{
  "num_hidden_layers": 12,
  "hidden_size": 576,
  "num_attention_heads": 18,
  "num_key_value_heads": 3,
  "head_dim": 32,
  "intermediate_size": 1152,
  "vocab_size": 12230,
  "hidden_act": "swiglu",
  "norm": "rmsnorm",
  "norm_place": "pre",
  "norm_eps": 1e-05,
  "positions": "rope",
  "rope_theta": 29400.0,
  "rope_fraction": 1.0,
  "qk_norm": false,
  "attn_scale": 0.177,
  "bias": "none",
  "tie_word_embeddings": true,
  "parallel_block": false,
  "extras": ["capped logits"],
  "init": "normal",
  "init_std_qkv": 0.0159,
  "init_std_o": 0.0,
  "init_std_up": 0.0159,
  "init_std_down": 0.0,
  "optimizer": "muon_variant",
  "learning_rate": 0.00945,
  "lr_mult_o": 3.0,
  "lr_mult_down": 3.0,
  "beta1": 0.95,
  "lr_head": 0.0108,
  "max_grad_norm": 1.0,
  "warmup_steps": 200,
  "schedule": "wsd",
  "decay_fraction": 1.0,
  "decay_shape": "sqrt",
  "final_lr_fraction": 0.05,
  "batch_tokens": 65536,
  "max_seq_len": 1024,
  "doc_mask": true,
  "train_tokens": 941900000,
  "max_steps": 14373,
  "dataset": "wikipedia_en"
}
MLP neurons of a small language model. Each row is named by its layer, matrix (gate and up: input weights; down: output weights) and neuron, and shows model dimensions 384-575. Each number is 128 + 32 x the weight over its row's rms, rounded and kept within 0 to 255. Numbers have three digits each. A neuron's up and down rows have the sign that makes its largest values positive.
A block is one neuron, or neurons of one layer that tend to fire together. After each block is what it responds to, as a language model described it from the Wikipedia text at the highest values.

L2.gate113:176116120082100179174120162190116066128070083121165134124105131167131124125149086095155112120146152171128090094118129170063124166190142119196068107086157155112131148090097104127130135105105053095184144127141141088120121166087114113130115157132121130135121155141095158131159137099120089148135143134086151118078124139198113172117113083101158144131096080105093158166154100194146095083135218089144097140093168087095134083084150161116131127119156176177138173110106133140138099074163160170090150128202087064134184126112121145083114118138163084120121192127123173134127124100132083069
L2.up113:120133094142130145193083148148129120110094130112175140161183207144138156132093124106092119136100150175189150122156158128092102177130098162203098127161116111159125098110099107117160164117147095148136140083175115141118136183141102130126162139121147125167120101188123119148108117116105123121114149110137181139116107147123125134172134162106157154140127079115118132098104152177170148139128152103104135167154133098082145101171159109156117119159182136164129180149141153205118140101088164147148142125109127062122113126150135119105092137188115134138143110090109183161174104115100081052
L2.down113:119155098153106149157069116135138141143121189129092108171134146161179161190145142160050093092122093191157169072100123127069155149083102126221131118134166102119099089091104126092111151129119160141135133078067157138115135122164153088101114146141101136153163116167186109114137083131134177231129162119116144107123150129145149158113099138144127067137118131194157133113069127149155164147095162131135107176132181097131131081163165174126097161138185139145155118141117104098065162082122144092104066181120115059112167116080116087107106119211136095129136069153120176126150121114111096118
Description: Capitalized opening words of multiword proper names for institutions, places or events, mostly National, also Grand, Red, Silver, often after the or a table pipe.

L3.gate184:128106168114091161105165183109166159110137155128106110094185138204129118133115173132117178144115124128159165145112105068094119136126088172144114136145165126190146110117121122135148158195139144142129114165076134127165092151112100100105180156106101215120165098129138184117114107093169098156137092170156137081101126120153120079162161123096142149095101105140084148097119030168155154069146096189075126135137082104130173134223072125162158174198140122129112166166096136082193133085081122109103115155099114171146144098132155161097150159146108151172159118153109104169141133111140149100
L3.up184:130137161129180114151156146136134138203137126139109128107106149173148139162160110200189127135084151150082142082158103140136114086091146129099128112150185142120108104115092097169124149116136154127116161100108115132145159108198079128169142142117139166195126127179150180121114159113076160112172166166097133106108166134112148140171131070134128115149100125100087133111120075133108147103201116137121160129113114144100063171183125136150083182119107130141112142128103161139138149154116104067107152123093097124119141058166097106165246157133134094178086120155066150050132137126125044195
L3.down184:164106084104127137065132103181091099097160130127156087151119128173098159110190163131090120115121132094167146158119062125118100133086160124072183095133141144131179112076121107110176192140076149107163173130132063158171116143172117093150077169090110171113147089138166090166122134118070091182136159090136146122141184171135157131150092133119142153100123121139198090115156151150096203120125102133103149131176122130034118120121105131155169140101153113157136159121116105093127114094127051160093169096136090111141173112117108126098169167124099130135176150181103149163112074169115100153
L3.gate395:123114149134116081152140155145157114145115135200084134120127143132080120160125168092131101159109072085121148108105128197118135086100122115096128147172107113144175108129117098122166128112114083158123057127161115107130130125181163130123066151151109108050056108113128166143116133094137135145156135125070125153183137108214115127163145139187120138061152108170122100128158082163095129111125144183166156086141045136113200147146116148095115129178138090161137129107187154186186123113121152099093141091083101117085112131120086145123136103063086117153138149178132170120081122122181081141
L3.up395:090085132073092154143165199109172152114144099143128121131152119073127174118141092081093062157167116101077112083149140123125130125120107117126185166118079126133118158111107158150149122169135111132124104191101060143135177170052166120168033133158245118211127104112135159098070094105183135175158136169111121079195098098109131121141152181131112097170120123147117180155066121119138127133139085118091046143108143136125098094103114087074159066138137146105165161086121150107140118104093160150100182063115163070135117117144103125097141115165106112115146181065174123153135129122091115089
L3.down395:163155130174117117180150148144138171156144166124178109073124137151111146092165116185144193123112108153140071123124146066143091077067097103168138129086143148098087133176087073161139121141172140156150148088118040069114147100078143191145070094184140092122109136080132144126161158165105124125091092100109079155142092138100137060107124171075091132119119101128115086101147171134145141195118076147146172140128117126094165158059137128147120172130151135161147123113124167131105131071122130155108076102141128175107190108161154144104122114113057113108150146145236141140123068123135085076
L3.gate1005:102187117156128153184140074108119123206131095120131093123139135055106128185161146059134170110097134163131156166121110164145156132152160119111126144136059089075108122162094145128122112202083142088071113057147073157124165169108166123122128066104100150100174149133112132164072139102082072145157120137184091078088156081151089096173059110114087101106130117096081121158087150116163109134123150157163077159109115103130139115075099107121076102136125098127058150083083113105188111078104134102104115105099080047134162075102110077085168118122145157113116075089074130137096133078102074074
L3.up1005:134100118143118158095116083167103168153089136066163095135111120120104110171189132110153151115137110128064166077151108163123113070180094114159112096171109132070128143168089084124125174177114141140031099144113135130118163093131121124107096154090167135158152083160085126119085138136098086199154170094123090144137084131159069123189169141148151151107098112120087173142144136118087105101105200132086146139083101167169059120178102166056168137136168114125124115068110141111140153192179164170077055133115173094112081049124138150114147067109120167129107158069152134143174124143162112084
L3.down1005:117057155133113092102098101167214063119162141162120159130200147108092140106161113157191138156114130175115131162096157159181119121164046167160161133122108135136124123145160124151171098126120124159088095126102104089209094120149162106125170102092126106094093149198103115119130107118090128134098127163098191145197149123129173123135143148137113161161136138138131044115148134174164145117132127138052171092111132151063087165159102158113135149107155125148097142130132157084115141114123109171147124141158072087136122103123111108172089091136126112134109118066168097123150124062143159094
L3.gate1008:174163085103108157114115175192118143114096109170128076070096140139096098167135122153196138134169092079149146102195148108133157157134133095158112096116206121105092106063121155108124165160108166097173105155157131148137095137094159176130105100112189097165084139129179165151094118135171147120146100179114103132137119123169084094133119121125074144113066101128135138175105068157111094131079136158109113175100188138123111119164091110075129141153134110192125128090115190134106212075085146069075088076151107126097169144140083117091184135104121173159143116167118115112156090115161137142
L3.up1008:094120156152138176111109130070092157152115081123156112141072111127114117168183099141150146117131083129126097138066138147127081122169226100103164155133127135103108126100127097142129113123111063142128156152165111086134141188147127081119074134131159105153128168146074090155134118188168123146119121116111122170107096143116136141173120136102107102198155083130075079190114122145156130141148212209135075076077120165105143147083152146182120129126160150107115147092129098100136144110127153132156144168116114132128166050108100158126166150084119098056146164085150131158104139097093140103
L3.down1008:085115115127171138110153179124060122167148122248118123115101110160173073122135205058163064111125129142096101132171141165118109104137143139095168110080101112089146140110144157138145181123072137119128110118096128141085164105123100110135093134134156164116121158161119119164113129151091161093119115103181053134111147101150096100149062106127117116120121177129105099126118099142126104164089161194093038095130114135145169165109135167093118109077141143157146088095152119146059144122112169033147139190110120084127111115157207126064078168126087110115153131151109187145095123094134084084
Description: The word "National" opening multi-word institution names such as National Gallery, National Register and National Bank; weaker on stray word pieces and modifiers.

L3.gate39:124099044119125129122115125133117095168093212092122168130110111113107179158184191060141102087119138157092167141196137130186143110106088121137151128089132144123124200113123109083054124171126074144144178213151111113157147075111139147178091127175155173130161156151102141161104188153143148139102179109120143128137194094105121120140147154148145128148118106120067121127133178112180133121082173126119131140158080117143119098113173157128091177130097107172135122081120159092150125141143126109128174147141206091129156068142174134180131086112066189107122131126130147124079121104114111118
L3.up39:091141108147154140109101114106231184090130152138074130123112086104156129186153124186151120102087127173110166160156152151216141095098099084101175175136098171078098109155119119096073147139119093060080117092125121094113141103163106052142071149120141107094118084104112178158126159099062114177083125106126144118134132110118101094135081088108221174069141174184067091113178116126145107100103147128128120135135109143126149116114090133093185147114114107110091040065155105137095110116123191128063140125161136169115132102097167091132125141113137145074133125095146138112141080120169134116
L3.down39:132115143114178116169077120147187198142112122106106109138153154111141097115147137117121096116078172182133131164099123082158118061093108161161172133116100153169099123086126085111111141147155128124204106105149126136159144130132167122151118113147072159159135160126149118121111145127121143142134128084142139177178121146146086119091100137126177120125078158115099094058143092170083137137061072141115150128176082114121110130151132148121188141073137112085142082092153079128104126126105101142157165093112153137153115091141176082122140202146055155105150104126102137187074093109143096055
L3.gate295:150143175106122148096127092109096214075117132098078149137138081120148126132162155093127130158150121138123168100130122107140103118152109081168130055119108173138124118137116111122113160152119238119182106127128152160188129156138175090111195130159146139160154112104087134184148132141070139117124101138134095099175136106141110110142104083102126146093102151120082118140177152153118123095132181138135175090109127068138137090089147120109122150133179147101142157159103112134133100145180119146086172116120141177135109121083162115139082126080124138144106086140142143128087091165079126082
L3.up295:113165154052147181099116062131134146117091140073082146122140092090105154093124097096153122148130074123113204164076160068147163108123163129154202070136078148150168104159153170140113106085131137121135081175146123119203147166139094072085134073090122147150176157148122100135127082174150166102142149137139107139127107138078150121098102179146142111145078083168098119134131143145111177083107101091183159095148080149117110122085144055092123173065129113159133125142113068110115148097147159125117176110118131149110110148126123093147064134133096116174107119148151070089140092163059140127
L3.down295:124146141172148132139090129102187100129089098090143176132110182100097175158116113098084086107124065062120159148085135123177142111157167164111134080152130119121202090107124137134122103147193147078104113143163113121196118145102068034116134118123090086122138150179198059165120087180112138146135184090165073150125132118106169123121144133158151159155170129154183126130158118168118111200096118104179117130158057130115060129095135139080177114147109117140080116126113069117109166108102151122104144133092122076085136081139120105142081121116074098138152145105139122113189118134157129164
L3.gate319:075115092122127163110142179137179159091150131122094117088161074125106147145116111103141116149103129106105171147119077169141153181092146129073124120083107141169119101134123142110135108082109141123155113123106146134049212102143082119117152100125133136144149138132141142125113110149084156089068164150109088116136067141139143115127111125173096090090133132100091143157131163084052117128120126130146134077136145155121133107142071147082135133123117109113115123141163158120145113123155125163127077116125103152152102092122172124086113159144104146138117145155137062181098090100149095149
L3.up319:093111111088141167106132135112118175182094136106071131130151088110114102137085115116126139152048126090129102125126096075105103110164140159086135133131108107091177130209119121112092159162096202112092149074134116084112139017170100077154136136072154096164181115131156053109089146126169103109152131134108105130137163143106144150116157111125091131155104105143126152165155127180085089123124110085116109135177126164137156128167119147151112143138013158150114139127179098152126073117080124105117110153145140127150138098152099171147110099118167152085156103160123142158158119128122079157
L3.down319:113119133142129168128111200186129184108123132101120167123108084152146184107152131100156139107087158117146126115115184134094132167144143131119098134152177153101128097182062118122131155150147171110116122138167156098097104058137108098147123186144111105103148073200163097088170081157088103116088106130113136094118178146131128156085180116160084162103147122105156141164121177062129147116134097103137131123084103202105105114151201127114144140109146139177178141084107114118128109143097146105121129130098108131119147111142093159111166080115098153081160159096158076187171115102074131141
L3.gate1048:143135136128180164147084084165140221124142149095120163117127123111196127141111151170145133134177114082143107093090131115096071128153173081171077080147112147147098127125190111150126083140128132124131141108086108142162109185118111132145153158142101109178146118117087166121125143106143140142173132131149124127135057170141090066172076101036133164131172135111128165148102124148051123144143120125184126104116162078111194168142131149176179062093153094146097087117121182134089099123138143115115121122091159159095144130104099149114166111171125106061112129137108101133077121160132138134
L3.up1048:124131168101097100187109059131089125156167135101100105141099076094143130137147157097132117061118161163108152138133151079056112171112128101176107125097147169116141132199125098052096119160151187086166123118184117051121190089124118121124155146153146137165115150107172140104125174144087218143120072201068102088153124133109151139120033155144120137163125101096100192154146106164080138130124159113151090088093075132135139125136144098146123126168123136171148082128099136158116181169135122099104083129106137123171056148120154133091089155108121125091106114154087108146151113166127091107
L3.down1048:138111152117094220101124133136117115143163125137075128065175084154162099144114112089198162120094129110038129128117152139133159133080134192149116182172148121104178106144161115149161112167164103114134155108087125060127184152130117138050139128143128110153119108162068117119115107131150157152134043157162153159170138093181130049102100150140173160081151126106113131135189073095096057147134162178161113134168120152180097111107078129086124155088153127135096146123149187166186147104151121158060126139116136181154187120097123050062145097181142136112126073097119117166083078116104194153
Description: Word pieces and function words fully fixed by a set phrase or partial word, e.g. United States, part of, spread out, Box-sc-ore, B-isc-uit.

L2.gate851:082112151117085175123095130140201183123176108087117127176155096172097145138075139135078109100139128102106167166107139122156128131076116135113097152128087052073129156143066051128104130131143206128122152137165078159129144155164143117140195135121148152126145127097144101106089146124104213151130145127073157076154132069145165133086094135155152142150161175161129145127093138130131151117045095133131141056086163180159128078109152180189143142152104149125143132084092131143163154106153131104129130131126161151155117148069150094146089100176072143069108097184127154141113143112096132153
L2.up851:102039143090114137151146148143155077125179189081141137131244162189090117105080124154115128091168159179119105191056123096160101132091087101122099097159113117122148147170087050121091143136111149140165082222151085130148104095139148143150134121133105086109150088116159100100110063147144213152134135082102144075128098145154170181096115110159139134105135151142122128108092100193135125147182134094124174139133084143113110123094154120126138144116167141075165164151062175105094127132144105152096185159163170087133184137127131160113096105090091145111135120163109136183130136154173145105
L2.down851:111102135105160170090126188125197085136094129091141103102117146149150148162176129140115089134149188132144123167128141137058096107083146088163121095087132082101122144145141174092109057085111145156140149207122130103141143085137144158128148108163161144126055088090126102159172120113077143169110097134107144118126084093202150109138140205111142166173113151171151183144141067122107150094157142159083189158108111142165147166149169159100154086100110165077144174139072108163127096144109120063143147189131089196111113136097082046112091094151139140128113169139134087084129095149145144127
Description: Prepositions after nouns or verbs of membership, belonging or position, such as member of, belong to, president of, home to, linking to an organization or group.

L8.gate549:151138091106140202167187114121094109194124118163096092149132116107083104153195128131156125125174130148156125157084092123081094171159174095133108141116124154110168132109164171132169184096153139100156165179123121178076082106085109082112103106173129099178164099120183104060133146147115120145107092103100130131116177099136117127129148156181099099153098132130109080143134144051143127131160138187154133077084110094106110108080149145153177080169112070163148125134137130080122072125081154158150162140124136101099123162121100068146092085144135131117091141097120128108134087060115105110
L8.up549:107138119138153098117173076174143155139133075134141103158167137121158099188082126109157137129085154152151092139092150127109144087143162101106145066116142131055163126107094103119091141079131128092180104144151099127095112154102155172118055136121163078172074152116180175125118127150142130145132115088123175067099166136126139140135152136122157107086102114039107081121158114110113123123124108165127131121156141091133153173181096129119148120172118086139110180130152114179090097170105084101130158138097127081115083103122119150140159076152090106072216078170161105158126146174097146090
L8.down549:104110097107172145135120162079093090160098125111071153123148119156122133143078133114149138166168152112103117171114128096139164146106133100171091124107154098178163105123106124178123141091133075124128042119134107132080142165107083158178186115165116184121111134070150130071146185172157152113155128109156091079101065156137149099113139123090075143125152149109133137097179159146155083148121165122130175145145146088167108161182123098138153130039101119100139162104157125116124155120120126097116139073144077150154176081157183112159175165114113156170108095183176176139105061144175098103
L8.gate571:117083121114104142137161090120160134200129111159104097132085135135106087121154157137140116090107135053150124173139131132114145197113090125156125117162090136102093054045130125085144131109142160112139083217081141165120116068132105110142070203113085078108113110152083102084131160140188113153094092157088090090147110125133082154124112191157095105141072119129139134132098084104121141097162174171146092123120176102120145162078118128192114134134081147177127073178208122079133141139115117105185130168082179070114135170135209100152104162128050130109137083139132088145125132105185190119
L8.up571:076141190121116105182139153098169141092168164056065117126137141134099172158166122113075145115104152117097115125105139092120125152156110108152115161074131125078127084148163145149131152156120182165085104127147105118184123142111136088134129121147128108122145158113143215156103117092162133173090157140127128131166161115147149150065122111117209165161080113142096145154155094131059130076103184147122180198123131182080129088087131085136120118144129087110087115114129075165167065180132137132126129109070082148099143164094169141056147168131112134134166145197132163118112141122076158158
L8.down571:153089110202162048118129144130134127172123138141099153106101141168145121112146138112164136128155058184172111161114151167091147111119112172117200181130129049123159138137165114097133098134168065111125167106068157123131155154147121086137127169141105104180195136146079206148128169160140136113127160143153181162139067074107137077133105129080052082144185103082162085075161202151133104120126104095164087184160139122145123118109158140101161174140161124176162115147131124120153056163133097142173135087104127102165092143122176114099155141156110155164102139156110046154129139124133147167
L8.gate722:173110128119107097114157098158086185115164087137173136194180113111087176168201106109180139115164187129136099095092145157100117175166128110101110094064143149096158123113114179161113106155093106173118120136136163151188147092127167149150099105089124142148124129093119152152106126133106068100148141184098138138115131136103111171140081133116204118159067132113148078116127130141138177155123140177146115151130096146102098172180153170169136147163151109137125146114093106110154077066124219094134154134165148140122120120155122116150088160187103125133157144105137097093107157123044116243
L8.up722:157117116117120126184128142157075126140169074117140198125082159158106110105147166140155147146122140115096088099140119119118067112190174129085156157106160105106141169073154164128154159163149138124148142066126144165126157134112136115181116093116130162183128116113213177166077055109126177104126061094139107131161144103110083154132153115107078115114041178106144170157129120125120156122137140188110074123180128125096100151113169147157168151140134084178103224113131106120122046105164160100096139120081133209139133132122163141191158184165115099135149149139174165026112086154154100129
L8.down722:099115144124133095145142130138125135183118094174120140101125115144152093149045130093047097138159153169157140078143123172143147171120143119097026150167168105084186148141088136160130092107143105153130092194133159119117134122088109080148138190176095081130112108117110139158108099133100125140155109155091089161105152158139130135111117080162083122100138077125151132132135108087162148117108108157120168132132163140197142159143145084125212143090165086107112151168094089115159140085191104189135180091124082146140143158076085121139150125139099144088107123113133124166164132082145140112
L8.gate723:161140121137156095016119134112104097065108087190225169142082124137139134186123082188107158148153068141168105127088107124104103168179049119156162190139147103128122124117120091118138145120178155107161106092128116104137100112128132106076127185100074088110155157147151121134087105162136151111081096114128106113125108144152153137094148118151114146151082128099129075169164165143076126104116050159130113121110114100137105067143145125155087154119135121122146106105168113126141207136097186145227102147131149102175138152145163053099103137094125145183123089101095160122102148141128103147
L8.up723:135151104142156131091157117155132145157162106164144149116094178127139213099144118174147176174157086143090123115120181125124142157167074098153168149126160098129126167093147115142173185092138165141104172120179139113130156144170170114179192154141122101176141129143080108152132137213156137104145062110139150114085080148107198153054096128135131099205102087162113123111133133071109149107166055139136116086124191132141157153123119080183119157141094100159159092133194179140110087140151199104149141071171083124142154104091135114158081131156112127170207121123086133105112152175089132208
L8.down723:136161112139143105065138121135142174156067094103125092096153105097132172169115104151144109181136118061124163165092177102147106168114108097058188125128183131146128141096123125070185145116087151157095159087168143115082122145159171135116136109137156080149082140177128167170157140187157148093116167158154111142151072176160127122104122143181165199097067128115080133114154192118114032105074133111179169128126116119141114156125147161141115192098119135172089085155153130075121109120117118146173159074130126139109150128096143119113147112115136132161141185149100145121118138132109181195
Description: Word endings or words that call for a following to or with, such as connects, corresponds, similar, linking; also vote counts in election tables.

L8.gate621:116121138129153143132160194158145102106140128128090131110095079204125114180177133147136115135089118109143149118179101167188144121143097114230143171158069135067111098114114101167106170156126111149130127172097078146078125157149131111069127199090149178129131101110135075123143175099126103081179139113109106072152117057165104124154141119190119125091159132087140152117121097169129137086113113132117162111085139099083136151168065140166131107122133166124178153161130162136164173117151184140139130182139190086160089122132104090115087217092145122118154091199135135129132137151137134088
L8.up621:109125147074153147154105110110076104069077125097137145120135233144071155107184093145138163116130145083134136082129175142100113156117138121157130105121123061116119132157098164149109183162150133145091156128135114099111160114083050156066133158144104133097117085094161103100067125096105174095138214139147112091149146128114087104121114153134110126101122096122111132147169113204130059122125130154036161122080151151131129146131149144143144180121120119205139119121121097095099109096156141173139125137131136086198128095172055077091085187139138151134088141150111093106082118083128157134
L8.down621:133090173069170073115090079102125168113137190122193082126111117172176062093126112133120113137137114171137128162170106060183131101143091099162056123100119128094108086148146104125144076127101111173113167140052116090085183118088103174041085118114053159080118084117102121108111112120092105128183093182128072146162094089134116131124121078133075071127085115106158169075120150194125156137154177112092105186153101177108105196145137107132134100100111149130161115074164165142087169071138127166121129124141145130164126111113134154204074185117148154131098105166175141141149160163093131119
L8.gate861:121158117101114169154114111167111171125124122103144158139106106091080138121130206134108128102059171026149090087172113073099162174161148163135093144138216151139135156165151047126165111115105125130128104146083100154162126109129145186115211116108128125134115093081114171119142151126104126085125156070164177113145095204130164096114142144069230138174155154131177174078106164141093111116097112223179105113104132137115093115126133127113103126181122145079158118112165097188166134135071145150124107173172081167122133087096092119139168131135156132125079163129113086134171089091170125148
L8.up861:151226101076111173164198112123143086143117156136119107166209112055192137117145131108092100099136110163136125072148116159131087114108125070139121089087124078135157107129133146109120121088073161153081171127132151227104112139157113174072110164176143124121138119158160105129101106131054093197117116121188142174154159074121127130104144108181129151052175133138119201144130164169145155115191124127147110124123090077125137132128101130172130135151087120112077194123156123093149117099099188099089130114097157119152143084114110120100121151152124111139106116086094064094136117080094131154
L8.down861:142172106133101133165110109160127177101152113140169099154106052124097145131119144061128181119125197088148132115201130103121149154162116202107176091132115105116118063112157121159117177183049132156129181112141036122082140120101112104138197126129079135141113143182191153164143180150135128114068156104118124036154107087138146130142133111150206128145136169125087172124125149185103162117174088135138121097107131151143149081112129175096149144108138167160174161134130091091147208100113131116127095116153167137116134146122137148039164152132151080118121134096139151117158099065155150130
L8.gate955:103127177151137169098120180131141140144101138162155086126164097102115108179085097182129133126098165133179141118146089066090130160157149094178098172097148130092107135140166078146132106125117122153127129161136065168181129177105094111139184132129087140128126127150131081114149119128135137154079138196159118100080147109163116131105131145090067112159082121104121175068153111106120096093098162138156117169106143139105136111118095131198174109135150146097157141141124195159066108095127120073115128108206109146092108150117119117138157189081128070063152118080117146098134171102150128128
L8.up955:078138151122086122072180159130082157177071157114104119164091073178107121094088072138129085190119150197118115134184161140139133126131145048088161116146133120162111181132135135136090086104171128190099159103150146174182131177168124134168169151179129095096101166119124137110063099085116083126180123132163075153089134117079069101175153141087128151133110111157180154112120104177154200121115148189126124125102090125165078115139078153132125159129110137106099106102102142123079121160143153139168148205100160144138085165135162130116120195105180128124175144117196104152154105124143132120
L8.down955:122163114190148175142123103156151125127138143063137140072050157151125135213152098135148175105111109133151162165148145114146132131119106148128135113088110140122094127062141113099178134180136139134137130095100118079104160123109100163154119089109125094166091088111133230143174051122180124137159179185063130059154221157189130127048141140191137065102080153083112118142125137173127116062106158186092093145131127157078121136150159117156148189135192134116132159130191151183179129056078124120142151110164178153161096095158119126134125088121175125134157199135136127091169142117141145059
L8.gate1125:088141151135122150167077148147102151103161158096165143179108069180143098149147109133127135122123105131092150132158143146145153144123127088132200170118134215138098129120110097165146116120175088137093094138070099161100111134079060145121141199059119130110156096092132099051072098054148121133128174104174133050086151134173124139185109129139154118140135125131107116147082137162139148158130156176142133125085165153096138128115116132093083103098170130145086138127149144090141146127151122091075171079153125120125097165150146122137095140162112104177119121137176112147135139084145141194
L8.up1125:126158126114130140144133167171119138182171151108092163158164128181095181194103103105132122115079097143081076107178104160154105172111051137095075175155119175047158154122158087129191082114189104127188147170072061107152138130186145143118107126179135090111171102142078136135169090076078147148140176113090114126108125197104142126165166166134179187118106138144113184123149153151156139116115137174126061100022171179110143161104108186134109130147137127129132163145127148107101103125171114087092088108076141118170135146113137129167108183117122124130162165082134136099130138063174100170
L8.down1125:158131154120183119121087139140096133127125142178172154197112111145124150143185154143083133085156091091105141107137161097145150149145108155102134111097147208132177063165104148116173072110123109108169162135126098149096144117156155113096141157144133172125154081138132102127118103086102116137178131146111128151058144144082160173105101096201127116132115145120183133144121108119116124136126132040110133125137143163128145150149156126072110128094163114082116120135148147115176127167090090138113139119167125180161143088115135082129061062132047114092134143103149109149180095075150150137
Description: Generic descriptor words inside multi-word proper names, right after a place or person name: Da Nang Air Base, Pachaug State Forest, Beaconsfield Film Studios.